{"init_std_up": 0.0266, "init_std_down": 0.0, "optimizer": "adamw", "beta2": 0.99, "decay_fraction": 0.564}
MLP neurons of a small language model. Each row is named by its layer, matrix (up: input weights; down: output weights) and neuron, and shows model dimensions 112-207. Each number is 128 + 32 x the weight over its row's rms, rounded and kept within 0 to 255.
Before each neuron's rows, "fires on" lists the tokens most often at its 100 highest values on Wikipedia text that the model never trained on.

fires on: " D", " some", " other", " several", " Some", " % |"
L3.up772 [111  90  63 126 121  67 105 127 121 147  60 121  74 114 103 121 130 126  91 154 147 109 114 118 185 144 131 113 100  75 172  98 159  94 182  81 122 115 143 147 140 139 109  67 149 141  71 149 125 127  90 136  93 153 120  99 125 145 177 160 155 136  83  92 148 127 118 149 158 105 143 175 110 147  86 146 137  82 174 133 124 125  63 130  58 120  87 104 184 139  91 238 143 147  80 151]
L3.down772 [157 155 145  89 108  80  97 103  58 133  65 109 145 148 147 143 164 118 132 117 109 180 134 138 113 150 102 105  62  90  57 103 146 143 172 115 128 130 166 145 147 138  44 127  70 152 160 121 162 145 181 114 112  65 113 136 123  92  65  91 166 102 136 106 133 108 105 147 179 178 157  78 117  96 139 183  76 156 147 143 115 133 148 152 130 110 223 122 141  87 121 127 151 128 149 184]

fires on: " D", " J"
L3.up716 [108  91 113  80 127  53 187 143 117 180 125 110  95 100 123 191 163  99 122 122 114 106 112 129  81 159 161  92 119 164 154 134 190  93 119  85 149 113 135 114  96 121 133 119 135 174 115 146 139 109  82 116 141 156  91 206 114 132 131 134 154 163  95 151 138 186 141 177 162 104 111 135  86 149 171 150 133  76 139 139 133 121 120 141  89 111  80 159 129 138 170 178 145 166 148 169]
L3.down716 [166  97 101 109 124 158 100 141 138 125 111 130 125 126 119 169 151  77 129  86 125  71 181  80 158 121  66 168 161  67  87 121 123 123 139 124 105 116 161 130 160 110 146  72 109 164 125 110 130 107 177 135 127 152 151 152 194 122 152 128 119 133  55 123 133 156 140  86  90 105 121 164  62 145 155 173 123 127 117 127 158 155 140  60 165 114 115 191 139 169 175  94 159  87 155 143]

fires on: " '", " \"", "/", " sign", " ad", " comp"
L3.up1853 [119 115 154 113 144 126 147 190 128 166 117 171  79 121 121 103  95 190 113  80 128 139 105 154 107 118 131  73 134  94 115  92 118  76 125 146 162  98 149 144 127 118 128 109 112 155 111  74 106 169 103 129  83 149 189  90 170 131 114 134 149 133 209  65 121 129 109 114  97 122 153 171 126 164 125 137 172 163 105 102  70  99  81 158 108 113 167 161 125 139 133 130 115 160  93 136]
L3.down1853 [116 148 112  69 111 105  84 122 131  90 158 123  53  47 109 142 119 147 123 149  99 132 134 100 163 116 127 122 189 148 111 128 203  55 138 134 125  95 141 131 133  92 133 180 154 129 110 110  96 125 170 104 109 175 108 145 160 150 108 131 108  86 131  73 105 124 116 150 154 168 113  95 130 107 103 123 167 148  47  64  65 128  94 107 109 116 126 159 105 107 119  87 207 149 118 148]

fires on: "t", "ant", "l", "ar", "d", "s"
L3.up585 [132  77  74 127 135 114 120 149  84 108 122 172 181 160  94 162 136  77 120 122 119 159 108  88 114 132 119 121  74  76 124 130 129 128 177 106 135  97 149 163 148  98 107 110 122 131 141 179 136 143 110 118 129 103 179  95  90 107 128 130 127 160  70 112 168 179 152  95  51 159 167 125  76 119 136  94 171 111 127 121 133 155 157 149 128 130  88 161 113 133 129  66  87 133 176 109]
L3.down585 [129 140 131  86 177  56 164 111 153 130 141 117 121 119 161 133  95  99 157  78 167  86 131 123 110  95  84 145 146 114  91 142 115 141 122 159 160 138 122 137 146 117 117 130 171 107 146 123  85 145 159 139 127 127 180 128 109 172  81  76 126  98 163 116 114  79 112 145 138 120 156 155 210 150 126  71  98 112 196 105 137 106 140 120 156 130 110 103 132  93 107  61  94 143 112 149]

fires on: " |", " | ", "ast", "==="
L3.up1071 [119 150  80 180 121 132 118  75 159 125 164 173 114 116  88 133 132 205 131 180 145 177 109 133 131 123 168  94  64 124  96 188 107 158 130 167  95 150 152 110 119 118 138 168 101 103 151  98 113 143 144 109 138 135 143 152 173 161 143 141 141 171 131  94 108 182  78 165 102 119 209 186  61 184 101 126 134 122 159  92  93  97 153 122 107 183  65  84  67 177 188 163 123 128 186 131]
L3.down1071 [115 124 128 163 111 115 161 151  97 138 109 188 110 133  92 124 143 150 144 127  75 118 197 115  95 106 102 129 157 131  91 133 122 113 175  98  84 118  98 120 187 139 129 130 120 156  85  85 167 125 101 137  71 156  62 108 140 138 161 111 154 157 114 124 144  92 131 122 108 156 106 121  96 158 130 109  97  93 142 133 135 109 105  49 170 139 140  92 152 157 161 142  88 200  90 181]

fires on: "\n", " on the", " on", "|", "====", "==="
L3.up775 [107  94 142 121 159 124  93 141 168 168 135 159 181 125 157 130 130 179 151 149  58 184 185 139 149  54 130 127 117  97 130 163 166 139 179 168 111 112 107 171  64  80 127 109 253 112 139 122 156  97 118 117 154 121 147 119 132 156  79 124 133 109 192 170 167 173 101 115 137 130  91  50 104 130 173 100 147 148  85 129 105 115  86  90  87  88 116  89 179 179 120  83 138 168 122 177]
L3.down775 [126 141 137 185 108 139 134 169 105 109 102 149 106 136 149 134  94 117 137  97 153 165  76  97 103 120 150 129 143 134 151 144 181 129 151 124 136 211 168 119  86  92 128 146 146 119 125 128 174  34 139 154  99 129 192  60 168 100  87 106 161 124 131 130  88  92  28 109 131  97 178 158 111 101 161 123 124  55 107 119 177 131 164 146 133 182 117  66 132 136 150 172  85  79  71  97]

fires on: "l", "\n", "56", " on the", "57", " along the"
L3.up1162 [144 127 108 182 138 106 144 148 239 115 150  93 154  47 136  70 156 144 122 124 137 165 100 180 135  90  92 144 137 158 152  92 158 109 229 134 102 125 160 116 170 109  81  52  97  68 194 164 156 173  96 104  94 110 175 132 103 208 138 166 133  62 136 143 164 131 105 170 123 149 129 134 109  98 136 129 135  47 129  36 102 143 119 102 114  75 124  84 117 128 143 147  76 168 134 141]
L3.down1162 [167  96 118 178  93 180 129 153  81 113 132 121 157 112 121 130 122 165 148 119 128 149  63 114 110 197 156 150 139 114 104  93 135 162 104 129 115 161 139 133 101 126 113 118  80 238 145 190 105 133 127 166 175 152 125 193 163 138 158 120 133  96 189  53 163 145  99 157  93 157  80 134 119 134 172 186 197 131 171 112 225 143  79  66  93 109 166 121 175 152 109 131  98 162  92 103]

fires on: "\n", ":", ", including", " include", " including"
L3.up1688 [132 135 129 174 114  86 106 181 165 138 126 151 142  65  95 131 123 157 106 122 156  86  84 158 160 126 137 124 141 167 145 155 189 143 162  69  62 174 147 117 122  92 156  72 153 158 144 129 130 155 117 123 177 100 127  90 117 114 117 137  81 114 138 121 151 178 127 164 169 148 151 156  27 170 113 121 130 121  71 134 133 137 149 104  76  99  83  98 139 129 131 147 143 142 132 125]
L3.down1688 [125 119  73 171 174 132 146 167 113 102 162 176 102  78 113 133 145 123 154 178  88  93 164 114 139 191 164 163 159 153 121 159 142 107 138 212 124 140 161 123 120 173  68 109 145 160 155 119 104 127 100 138  85 159 106 123 105 184 106 124 158 158 106 121 152 122 160  84 121  76 143 157  29 150 129 135 138 152 152  97 112 113 143 140  84 121 101  94 135 159 145 161 155 156 152 122]

fires on: " G", " m", " C", " St.", " T", " de"
L3.up746 [ 99 122 141 141  82 129 130  64  98 136 108  91 129 121  76 156 118 172 114 159 150 135 111 138 133 145 185 108 184 101 124 135 143 130 125 110 102 155 138 150 119 103  91 138 130  95  69 216 114 168 122 165 125  65 133 154 146  79  60 177 143 101 166 129 127 171 155 121 135 116 120 114 136 161 194 180 119 117  92  93 109  77 130 114 148 160 158 106 179 121 151 159 121 165  91 158]
L3.down746 [141  96 115 141 130  92 154 105  56 108 151  87  68 123 146 211  84 145 161 104 163 172  62 168 110 185 134 129 161 105 131 122  22 203 121 204 131 132 148 113 139 108 129 159 146 135 121 109 153 123 159  96 150 145 183  65  81 118 105 165 104 118 158  98 195 113  58  74 109 179 157 173  66 150 132 133 177 133 191  91 132 110 100  95 137 173 130 134 145 128 170 106 138  75 120 102]

fires on: " as", " as a", " being"
L3.up1722 [159 116 114 102  67 129 142  90 118 115  66 105 129 125 112 146 116 200  74 147 181 134  94 142 105 178 120 191  77  90  80 123  59 125 119 153 100 104  84 116 109  47 142 156 194 199 142 157  95  92  84 131 113  96  81 160 153 132 154 115  94 148 155 102  83 140 110 109 128  88  76 148 106 154 183 124 150 139 149 174 150 173 107 118  49 155 176 127 143 102  71 137 162 128 142 193]
L3.down1722 [130 125 148 115  92 113 131 104  99  84 153 129 124 157 112 125 212  97 127 155 142 132 135 129 102  99 128  96  53 126 105  94  74 133  88 100 169 135 153 123 213 163 196 115 122 126 179 159  66 198 139 135 113 119  35 104 152 134 139 107 102  70  97 114 159 125 162 165  81  68 141 147 136  84 148 170 123 169 116 116 137 138 102 118 150 129 119  93 100 126  92 113 152  88 155  96]

fires on: " S", "RS"
L3.up987 [163 135 121 171 155 110 116 118 110 151  55 106 224 134  97 149 151 157  90 128 155 106 116 114  81 119 161 118 142 121  91  76 132 144 152 132 134  98 170 113  76 144 107 185 121 134 135 172 121 132 153 126 142 137 133 163 132 158  96 129 158 155 153  88 131  92 111 184 143 154 152 141  74 168 148 160 136  82 102 134 115 144  77 150 161 145 118 178 146 125 188 127 119 156 166 151]
L3.down987 [ 87  70 148 120 117 115 124 161  27  68 124 124 147  73 124  96  60 137 156  85 146  98 152 130 131 144 176 132 120 125  97 120 112 141  64 146 110 142 116 151 114 167 140  67 134 150 147 174 145  94  70 160 147 154 149 100  72 121 118 155 108 112 146 132 112 119 125  95 141  61 192 141 103 127 166  95 110 112  73 110 126 126  76  94 180  82 128 155 168  55 141 163 113 117 153  46]

fires on: " He", " A", " All", " We", "de", " One"
L3.up237 [104 138 140 142 147 122 154 146 102 129 144 151  98  96  43 133 115 173 128  89 141 170 137 131  61  52 183  73  86 145  96 165 144 137 163  98 132  96  94 144 163 126 106 157 142 128 138 100 158 108 113 167 119 106 114 166 138 134 115 146 122 101  90 110 157 102  94 167 112 164 168 163 110 152 147 120 148 104 164 136 149 169 148 169 158 101  87 122 159 223 119  99 106 151 158 128]
L3.down237 [ 99 180 119 163 135 129 121  64 104 162  91 148  88 142  81  90 174 150  83 102 135 159 158 108 111 109 141  92 149 135 192  82 152  96 136 102 155  55 136 113 107 146 148 174 176  90  95 145 145 147 151  97 100 105 138 142 156 116  87 190 110 109 136  85 163 117 155 177 122 156 152 158 131  90 113  75 166 131  96 124  84 154 170 176 147 152 123 165 165 202 103 167 147 186  90 140]

fires on: "up", " Rep", " per", " final", " Per", "ep"
L3.up1086 [ 91  96 121 118 116  71 118 139 122 110  46 110 160 125 106 155 163 202 156  87 141  94 154  72  98 110 160 123  76  89  78 163  90 112 170 167 170 117  94 198 130 125 148  89 165 116 164 110 111  88 130 180 112  64 124  46 134  91 158 137 151 185 125 123 111 135 106 127 188 130 158 143  82 160  71 141 180 148 110 195 119 122  63 150  96 131 178 127 155 126 150 167 120 119 115  96]
L3.down1086 [136 119 179 155 117 133 106  91 118 131 129 162 103 175 153  89 151 104 143  78 138  72 120 165 112 173 129 135 119 158 134  89 119  90 108 101 174 131  94 141 206 159 103 106 135 111  77 175 115 114 129  80 160  77 148  61 181 107 112  86 118  91  55  94 131  75 124 126 162 108 148 112 204 186 130 128  70 113 111 185 108 119 150  97 148 122 126 150  85 130 146 133 187  85 115 120]

fires on: "\n", " and", " their", "\" and"
L3.up1352 [127 163 135 154 199  68 138 190 166 139 131 170 104  76 111 108 164 161  97  59  93 178 134 116 198 124 156 149  93 101  94 147 193 121 186  56 110  73 121 136  88 139 150  77 165 155 149 125 152 112 167 118  76 144 112 158 137 162 139 142 152 145 181 114 132 121 106 151 163 184 111 172 130 153 191 169 156 122 134 118 106 152  61 115  59 119 151  85 171 129 111 112 118 167 152 122]
L3.down1352 [153  96  87 110 119 116 150 143  68  74 185 107 143 142 116 137 142 148 100 116 170 167 156 121 130 160 141  83 135 173 111  26 178 148 161 113 134 194 105 122 104 148 110 158 118 154 106 114 176 100 101  80 123  55 109 124  95 119 116 121  43 154 113  97 108 150 127 127  95 112 137 102 125 155 108  58 130 141 182  96 118 119 122 159 142 151 137 109 163 108  97 183 160 200 176 177]

fires on: "t", "g", "l", "m", "h", " T"
L3.up2229 [ 69 104  96 135 100 122 157 172 147 139 117 145 158 114 149 162 146 109 116 103 117 142 142 124 218 200 125 113  91 116 138  59  95 126 207  90  82  93 161 105 169 109  93 111  84 134 153 169 135 156 148 139 114 117 129 110 129 141 123 146 157  87 148 113 124 198 144 109 137 180  90 150 145  85 155  66 160  77 160 183 123 137 156  75  74 105  84  92 161 126 137 161 126 190  93  91]
L3.down2229 [122 116 103 149  68 114 141 156 122 108 180  89  64 157 126 127 140 150 166 102  87 115 115  96  86 185 109 159 166 161 116 120 143  89 106 156 122 154 141 131 126 118  82 114 135  96 114  51 144 133 109 103 204 125 160 126 208  98 110 152 153 136  91 150  45 135  85 144  64 125 137 153 141 123  63 114 132 157 196 209 147 107 133 129 138 130  31 145 151 158 108  37  87 104 196 169]

fires on: "ak", "k", "ant", " Band", " K"
L3.up178 [139 114  42  94 112  81  71 143 104 156 121 141 145 153 103 153 126  79 108 137 206  97  73  97 178  84 163 106 130 119  95  93 170 137 164 144 111  61 157 128 144  92 136 136 136  75 132  97 199 142 136 112 117  97 126 135 138 152 207 164 122 108  74 120 157 184 137  93  87 113  92 119 125 123 120 145 120 116  98 134  62 138 127 127 121 162 116 118 124 165 191 120  80 151 133 163]
L3.down178 [200  67 141 129 145 132 133 138 153 135 173 119 148 112 113 108 127  32 253 142 121 147 114 108 172 173 104 155  99  96 157 110 189 216 134  67 117 154 198 130 127 111 138 101 160 137 136  77 113 119 107 163  76 160 104 122  89 132 129 136 133 147 146 146 181 140 151 112 194  92 121  91 167  96 105 181  97  73 188 110 146  66 108 119 117  92 140  76 144 132 113 154 126  47 152 175]

fires on: ", ", " place | ", " over", " until", " for", " between"
L3.up2100 [144 154 109 133 134 125 108 139 159 181  98 108 122 124  52 141 132  82 136  91 112 104 146 125 119 136 147 154 126 157  61 161 149 124 169  61 102 118 146 138 143 137 141 132 172 150 122  80 120 109  92 156 143 178 154 102 131 197 164 135 151 125 111 144 104 117 121 177 155 106 128 156 139 188 114 107 153 137 101 173 125 118 149 156  54  74 107 150  73 110 111 122 134 126 111 132]
L3.down2100 [134 172 201 139 197 141 136 150 162 105 200  83  97 130 147 198 131 135 131 166 198 169 107 116 109  93 105 113 152  77 155 173 124 132 137 150 177  81 114 126 146 133 152 169 134 121  96 138 124 142  93 139  99 148 100 151 188  53  71 148 150 197  83 135 182 103  99 148  67 150 143 117 155 123 181  86 159 130 128 132 149 144  90 144 181 130 160 164 185 110 145 135 111 134 155 181]

fires on: "\n", " \"", ": \"", ", \"", " \"m"
L3.up389 [108 202  83 169  48 113 110 129 105 189 137 126 129 111  62 137 174 134  79 111 111  54 158 150 131  99 143 117 102 158 111 104 172 100 129  78  68 153 120 144 117 123  91  70 133 113 121 139 107 108 143 114 132 126 150 127 140 124 155 160 138 120 125 109 126 140 113 152 155 123 134 121 100 126 191  96 116  89 171 149 122 130  54  84 114 104 125 115 112 169 171 134 105 136 134 149]
L3.down389 [105 160 198 195 132 119 129 156  97 178 110 134  95 188 194 116 118 159 154 158  97 153 139 107 128 112 120 104 199 123 146  89  70 171 130  87 135  59 175 105  97 122 188 153 124 104 111 109 150 125 113 108 109 139 128 120  76 117 132 129 120 131  95 107  72 129  73  99  75  59  90 178  95  43 126 120 116 104 121 116 144  62 178 169 199 120 121 125 103 113 173 159 144 144 198 129]

fires on: " | ", "a | ", "5", "2"
L3.up2336 [152 156 106 135 120 109  52 122 138 111 124  79 145 156 101 129 191 116 118  77 162 161 141  94 125 171 133  84  54  91 103 141 191 157 115  87  99 122 131 101  89  96 184  86 143 170 150 131 150 112 103 116 116  77 138 116 125 113 131 169 135  99 135 110 169  94 125 189 130 129 166 113 141  97 101 146 103 105 180 111 118 156  58 106 117  81 125 177 202 147  74 164 169 248 110 158]
L3.down2336 [140 145 113 131 173 123 114 101 213 109 159 163 137 126 113 104 142  62 151 180 106 135 140  81 127 149 122 177 104 134  78 152 158  47 100  74  97  99 123 117 185 142 150 111 165 118 151  83 148  78 108 160 122 115  79 221 145  95 122 118 107  90 169 108 166 131  69  98  92 124 130 118  96 108  48 136 114 129  98 104 119 122 128 187  90 127 115 155 211 113  55 155 126 121 131 150]

fires on: " fl", "fl", "w", "ill", "l"
L3.up1533 [119  78  95 107 160  86 122 163  74 185 126 146 113 136 149 115 145 122 110 142 121  68 144 150  75 187 123 107 121 211 174  93 126 108 145 117 122  66 146 182 126 136 165 114 131 108 177 207  83  56 193 144 102  97 132  97  87 101 140 149 147  95 172 107  94 131 113 181 121 100 141 155 115 143 124 143 150 106 117  76  99 187  69 174  87 112 106 146 113  67 109 139  60 150 107 157]
L3.down1533 [102 143 145 137 112 149 105 121 126 138 160  58 106 120 121  93 126 137  89  78 145 154 102 115 103 107 116 170 154  92  85  87  91 138 119 128 161 144 121 122 106  72 130 112 126 139 101 101 101 144 146 142 113 155 113  99 124 131 166 143  59 131 162 138  86 141 149 134 182 132 130 134 130 119 156  94 128  94 118  56 152 114 111  56 145 138  81 130 103 104 118 142 148 117   6 146]

fires on: "}", "z", "a", "'s", "i", "ō"
L3.up559 [126 138 108 189 102  97 129 120 139 143  58 202 186  79 140 147 146 116  38 134  75  86 146 155 165 121 111 126 138 117 151 126 189 144 108 109 113 163 175 129 122 116 143 141 169  83 131 102 133 171  99 167 131 153 148 144  77 141  98 127 143 142 103 151 163 156 145 168  73  84 133 129 147 140 110  83 155 115 123 127 122 131 107  73 140  74 124 169 119 159 156 180  91 162 155 120]
L3.down559 [112 128 176 125 136 141 110 121  72 155  89 114 147  78 159  88 100 109 169 116 168 136 189 135 121 107 140 133  96 104 134  95 106 145 137 140 142 142 187 128 128 112 106 120 152 141 183 157  72 160 147 173  91 154 171 108 134 117 131  61 111 115 170 149 140 160 178  84  97 104 117 120  84 142  62 182 148 125 127 180 147 110  91 208 175 101  96 111 117 107 104 120 178 151 129 173]

fires on: " \"", "-", " non-", "k", "/"
L3.up2393 [130 126 100 141 135 130 147 163 122 105 152 129 166 116 159 134 151 120  90 102 150 171 167 169 139 100 135  90 126 146 101 112 109 137 162 115  91  28 124 131  99 115 115 150 159 135 188 176  91 149 148 155 115 119 138 126 154 151  96 156 144 114 151 120 147 128  82 160 168 217 150 115 132  90 150 135 129 139 149 176 113  73 128 138  80 112 161 151 142 129 132 125 154 167  91 133]
L3.down2393 [152 181 146 146 149 123 117  88  85 163 122 109 124  76 107 121 158  94 118 117 127 161 142  58 153 128 174 146  94 131 124 161 183 108 114 224 153 120 130 123 134 124 173 136 162 170  68 133  98 130 132 149 128 180 140 134 187 118 120 122 158 123 124 129 111 110 134 161 150 141 110  82  95 173 149 153 110 106 113 162 152 131 179 111 108 124 149 103 108  83 136 176 139 144 169 128]

fires on: "\n", " | ", " | Set "
L3.up2816 [ 95 156  68  66 118  94 149 160 114 193 104 146 165 133 127 150 128 164 151 140 154 115 162 126 110 104 163  94 151 134  87 131 200  99 195 203  99 163  92 135 116 145 112  68 204 107 107 132 182 144 221 104  82 110 158  78  96  58 118 150 111  66 101  68 116 132 118 122 158 129 181 137 133 124 131 139 136  93 100 120 149  93  98 152 131 114 127 111 120 163 168 139 117 198  57  39]
L3.down2816 [123 100 116 129 136 147 136 123 115 139 132 132  81 126  94 173 102 135 163 146 124 103 157 120 174 184 163 138 127  90 139 114 146 122 123  33 129 123 149 141 143 158 143 176 123 136 161 127 155 164 177  75 128 120 168 105 150 119 120 118 159  90 121 112 136 174  46 102 111 121 188 121  74  96 140 132 120 137 139 133 137  94  71 142 127 200 177 124  68 138 187 156 126 178 140  51]

fires on: " R", " L", " N", "s", "-", " sal"
L3.up1281 [195 132  90 168 134 138 120 119 108 149 108 132 157 102 158 163 115 159  84 101 186 168 172 184 193 216 141 109 139 116 163 145 129 113 126 108 119 149  84 135 166 106 141 150 137 138  98 170 149 131  70 170 162 157 105  87 154 153 115 128 121 100 136 117 100 141 133 181 115 132 146 205 152 144  21 122 157  69 116  77 104 102  95 187 148 114  96 112 137 155 170 163 107 121 129 134]
L3.down1281 [131 132 156 157 120 130 129 129 124  12  96 113 153 185 133 176 117 135 143 106 106 177 116  98 136  88  99 184  88 115 112 125  55 162 124 125 169 158 110 145 121 154  91 125 148 121 105 155 158 113 179  97 109 169 146 123  85 145 102 138 106  73 177 147  99 142 109 139 137 146 197 149  86 174 148 138  90 155 133  90 138  96 105  57 141  74 130 111  95 123 159 113 133 102 160 167]

fires on: " | F", " f", ", F", ", C"
L3.up2696 [106 109 108 107 141 113 133 160 140 183 124 155 160 117 154 125 178 117 115 133 124 160 107 101 141 184  97  90 124 151 132 114 101 137 141 115 133 120 136 105 148  42 197 151 104 155 197 135 175 129 115 144  89 112 111 137 122 158 143 157 174  78 152 123 139 163 101 126 115 187 174 177 125 130 109  95 139 136 167 189 111  96 178 127 160 139 139 136  79 128 204 138  88 185 123 242]
L3.down2696 [108 140  77  82  97 105 104 138 175  94 124 121  98 143  76 134  84 136 174 138 125 150 145 104 149 143 114 160  94 132 102 161  74 123  63 181  89 158  80 114 137 106 175 157 154 216 114 137 100 150 184 159  96  50 148 161  80  49 146 106 108 152  72 135 116 123 177 168 187 203 139 142 113  87 144 151 150 149 184 161  73 140 151  77 163 165 148 114 115 177  80 112 117 136 116  97]

fires on: "\n\n", " (", " Comp", ") ("
L3.up512 [ 94  92 128  90  81  65 143 120 124 151 115 158  52 111 123 104 136 137  87 173 132 100 122 170 111 131 163 150  56 141 109 114 152 134 182  87 135 106 157 159 141 111 199 129 179 115  53 167 149 133  87 142 178 149  90 105  62  66 116 148 208 134 101 141 131 122 183 132 158  86 220 162 176  62 128 118  99 118 136  80 133  84 126 122 156 126 137 103 118  78 141 158 131 211 142 169]
L3.down512 [127 112 178 143  43 133 116  81 156 157  50 119 128 130 147 153 116 141 108 125  94  97 130 125  79  86 138 137 143 171 133 139  89 137 128 143  93  87 116 121 154 128 168 130 138 102 111  23 146  76 115 112 135 142 129 147 155 110 164 104 194  97 137 146 126 124  99 128 162 173 129  67 191 162 123  82  62 194  69 146 154 105 182 121 105 117 119  96 190 168 136 167 198 118 153 149]

fires on: " as a", " as", " as the", ": ", " at the"
L3.up1611 [150 148 133 150 122 136  99 103 112   7 127 103 186 110 151 168  98 132 100 100  69 190 113 115  80  64 154  92 116 109 146 123 106 148 138 158 155  49 167 128 155 131 148 138 120 105 168 223 106 108 120 160  90 115 123 151  71 117 180 129 153 129 149  90 144 108  81 135 175  69  65 152 132 149 110 139  87 109  99 147 151  89  73  54 135 123 156 152 119 125 123 202 122 127 119 184]
L3.down1611 [ 98 167 137  80 118  93 107  92 115 189 155 147 127 174 123 150  67 141 194 181 145 178 152 134 161 147 163 127 134 195 190  97  95 134  78 133 227 131 140 117 135 112 151 113 143 200 119 167 196 136 129 106 173 106  96 130 131 134 125 192 106 117 112 119 118 149 120 102 101 101 156 116  92  94 104 111 118 112 141 111 106 179 137 147 116  84 163 100 146 118 165  98  93  59 199 100]

fires on: " | ", "0", "1"
L3.up416 [122 139 126 126 120 139  81 112 162 141 158 146 170 148 113 144 148 171 117  94 138 120 102 159 153 149 149 166 104  61  96 132 129 182 225 140 148 161 146 110 127 101 140 120 152  75 148  77 121  97 144 164  92 125 161 116 133  97 148 158 164 141 144 163 122 105 164 137  69 132 107 175 126 139 120 133 115 128 103  66 147 177 109 136 164  62  97 173 125 110 142 147 128 151 151 124]
L3.down416 [ 83 131 129 156 162 165 130 155 166 153 133 150 132  96  60 177 146 148 130 145 106 144 145 153 162 100  98 141 138 150 157 123 165 138 123 114  99 139 100 121  86 203 155 152 115 129 145 143  73 209 153  87 131 179 161 201 143 132 150 104  84 117  51 123 150  91 146  74 131 202 188  96 141  97 118 151  79 143 139 132 136 158  97 151  83 117  51 105 136 126 110  61  98 116 118 116]

fires on: "st", "3", "nd", " first", " First"
L3.up951 [136  71 140  79 160  78 150 143 126 140 135  82  86 167 120 150 117 115 116 108 122 157 123 152  69 167 100  74 108 189 150 116  76 113 155 102 128  94 141 157  71 141 116 167 176 166 173 186 156 152 131 159  64  77 192 119 114  50 155 154 123 101  96 141 116 119 141 187 160 130 163  85  86 125 157 133 127  99 129 176 148 112 193 160  98 186 127 115 155 128 172  96 155 149 107 160]
L3.down951 [101 161 141 126 118  80  73 153 160 136 177 143 132 120 181  70 168 115 134 118 134 107 113 178 102 132 130 162  93  80 142 126 126 133 161  91 138  88 157 126 169 164 110 126 139  81 127 122 136  55 110 147 153 134 171 128 102 146 152 163 140 135  95 209  91 150 140 116 129  75 127 129 201 133 157  85 109 135 147 156 184 148 182 192 128 162  83 134 103 150 163  68 129 102 120 159]

fires on: " D", " (d", "ixed", " individual", " | D"
L3.up2527 [119  60 114  90 125 155 168 101  99 166 170 117 108 124 127 155 171 149 102 141 147  95  77 167  96 105 147 111  97 170 142 115 191 148 184 104 153 126 144 137 169 135 124 156 142 131 126 185 145 125 147 185 124 148 174 153 133  74 181 143 163  87  93 127 160 129 150 176 138 100 107 100 139 101 109 109  90 168 144 100 118  99 124  96 146 167 102 138 140 111 127 194 148 148 130 141]
L3.down2527 [124  91 137 149 139 104  99 132 152 120 133 122 129  93 158 136 122 137 130 161 120  97 163 128 105 122  85 168  97  90 176 109 124 140 149 114 154 136 157 155 149 145 138 118  92  97 123 101 168 129 174 127 155 144  99 125 119 105 121 154 128  93 141 126 148 146 151 128 156 176  94  99 180 125 124 157  70 116 152  88 165 168  55 103 110 135 146 147 142  92  95 140 103 122 113  89]

fires on: "ill", "od", "um", "ell", ", which"
L3.up380 [120 147  78 109  78  89 114 169 134 186 163  65 125 113 142 114 106  99 150 121 127 187  48 147 167 189 115 155  98 146 155 157 148 194 107  74 113 118 146 139 128  38 138 156 170 108  93 161 153 126 125 152  77 136  88 154  94 141 161 136 205  84 105  96 115 108  87 177  83  89 179 146  93 175 120 142 154 115 110 179 137 146 150  70 117 116 131 113  58 159 144 187 115 109  37 159]
L3.down380 [127  60 116 103 110  97 131 171 107 103 104 149  91 121 151  97 101 122  93  60 142 176 129  65 131 118 145 124 163  95 143 113 134  97  86  83 198 171  90 119 157 146 125 167 165 108 150 125 107 122 157 116  82 109 128 138 186 114  64 135 124 171  76  46 178 126 135  84 108 131 137 152 142 114 161  93 142 155 119 185 118 149 159 164  26 100 160 184 161  42 125 106 147 149 161 130]

fires on: "cer", "rit", " Member", "illeg", " An", "enc"
L3.up2973 [ 96 138  87 145 139 125 137 116 163 116 169 144 143  80 165 170 173 149 149 141 137 154 121 134 143 162 107 156 122 149 102 138 121 120 151 137  92 145 175 162  92 102 148 155 175 142  81 165 122  95 124 194 107 163 162  98 130  97 116 151 115 100  96 151 115  97 191 151 124  62 160 117 162 113  76  85 106 123  43 198 144 177 131 143 113  68  69 132 149 160 107  80 153 109 177 139]
L3.down2973 [ 50 156 126 132 112 141 141 188 170  84 167 138  59 118 144 135 143 135 138 145 156 139 146 131 148  93 122 191 132 138 141 136 104 121 147 164 132 145 115 132 125 144 141 125 143  94 147 119 141 150 121 127 194 104 183 179 136 126 157  89 163 134 129 121 118 150 113  89  82 137  62  87  73 123 137  85  94 146 144  69 150 103 138 132 194 139  93  94 163 132 129 164 142  99 133 109]